python train.py --num_hidden_layers=13 --hidden_size=320 --num_attention_heads=2 --num_key_value_heads=2 --head_dim=64 --intermediate_size=1280 --vocab_size=2048 --hidden_act="tanh_gelu" --norm="layernorm" --norm_place="pre" --norm_eps=1e-05 --positions="rope" --rope_theta=10000.0 --rope_fraction=0.5 --qk_norm=false --attn_scale=0.125 --bias="none" --tie_word_embeddings=false --parallel_block=true --init="normal" --init_std_qkv=0.0254 --init_std_o=0.0401 --init_std_up=0.0254 --init_std_down=0.0 --optimizer="muon" --learning_rate=0.00647 --lr_mult_o=1.5 --lr_mult_down=1.5 --beta1=0.95 --lr_head=0.00387 --max_grad_norm=2.0 --warmup_steps=200 --schedule="wsd" --decay_fraction=0.767 --decay_shape="pow" --final_lr_fraction=0.0 --batch_tokens=32768 --max_seq_len=512 --doc_mask=true --train_tokens=231100000 --max_steps=7053 --dataset="wikipedia_en"
MLP neurons of a small language model. Each row is named by its layer, matrix (up: input weights) and neuron, and shows model dimensions 112-207. Each number is 500 + 40 x the weight over its row's rms, rounded and kept within 0 to 999. Numbers have three digits each.
After each neuron's rows, "fires in" lists the words (lower case) most often at its 100 highest values on Wikipedia text that the model never trained on. A number after a token or word is its count.

L4.up782:467482536535463446443492549466555500485484585480495493524467537479555482511559454537510460474516487470480442418565546441490535562524476464520500533456415467524495517591491482510502427462511538490546488497494511564495519512602483449513487512512507465492449552465489513542375514566573567468
fires in: "the" 49, "due" 9, "that" 8, "this" 6, "wide" 4

L6.up1069:530426518458503441478501557573498528534473491504605478524563484520568554486535494482474529536540539542522524548457585455474452546512503453471520461540470506426436497487516477454488533597474511522491473480465527516487525483530602502522487515419503529507486516555491481478579547533522585516
fires in: "not" 27, "houston" 10, "housatonic" 5, "jacobson" 4, "hockey" 4, "or" 4

L4.up566:544480562502475505556510555496482478547503483390490531492552485467478524499467583468517524526560520508423447518448543545550523470455556456453527446513510482489457487472532504515518513482446545408519556514525426472451539473547559463529500502496527537495527462578529502526523552475478457494
fires in: "the" 45, "s" 7, "they" 5, "thompson" 4

L9.up716:506468482510527521519485447544434430531510414532466500524490531498482517595400506420569558531495491532464508555561573478498520504487531532531490572541525549560456498511481547532513510480526500563466513472527500534508464487500470482518535459498528442501521501460511493506511431466457493533
fires in: "has" 14, "also" 13, "he" 13, "it" 8, "that" 6, "this" 5

L4.up116:497512452531506510535491452463455495505574525459532466495416477501478493517490481493395517489531463405513481511495534489527501515526497482513448559447508583526506491468496435567525466515601475489507523443555486545480521517429506514465558476551510456461429520462520374531514522554434472501
fires in: "temple" 16, "age" 13, "television" 11, "information" 9, "tempera" 5, "czech" 4

L4.up264:502539520547474498563506517530476550504552489552511513541554491450544465530528482487528521539441509479544488371463519565474494532551547553496522501496532494411529544500493520595482434518500461442482500437430521546586531611504497471445464502555501498496510485490484464442439479469506468430
fires in: "years" 27, "days" 19, "months" 14, "weeks" 8, "year" 8, "month" 5

L7.up101:467370501490531472461509525475476452491504535523510544447517495497545545475493460495539573510482454467497574560463544505490483457569549570512509478510530524493511511495498507410529414509518499519595470395425480501487501561474447514479527556488474485502581474533483579473512515469525435462
fires in: "and" 43, "or" 15, "al" 5

L6.up859:501543509461477493553433519467435473449421492524509490554491534515512510501476553484512465563527453470444526525519497516449488504427507461462542460495422463518501497497517471481599443464493532440580580498445473551537518518453479475495544591468468391489455441520499587512485492535504523495
fires in: "born" 21, "davis" 7, "movie" 7, "succeeded" 6, "died" 5, "replaced" 4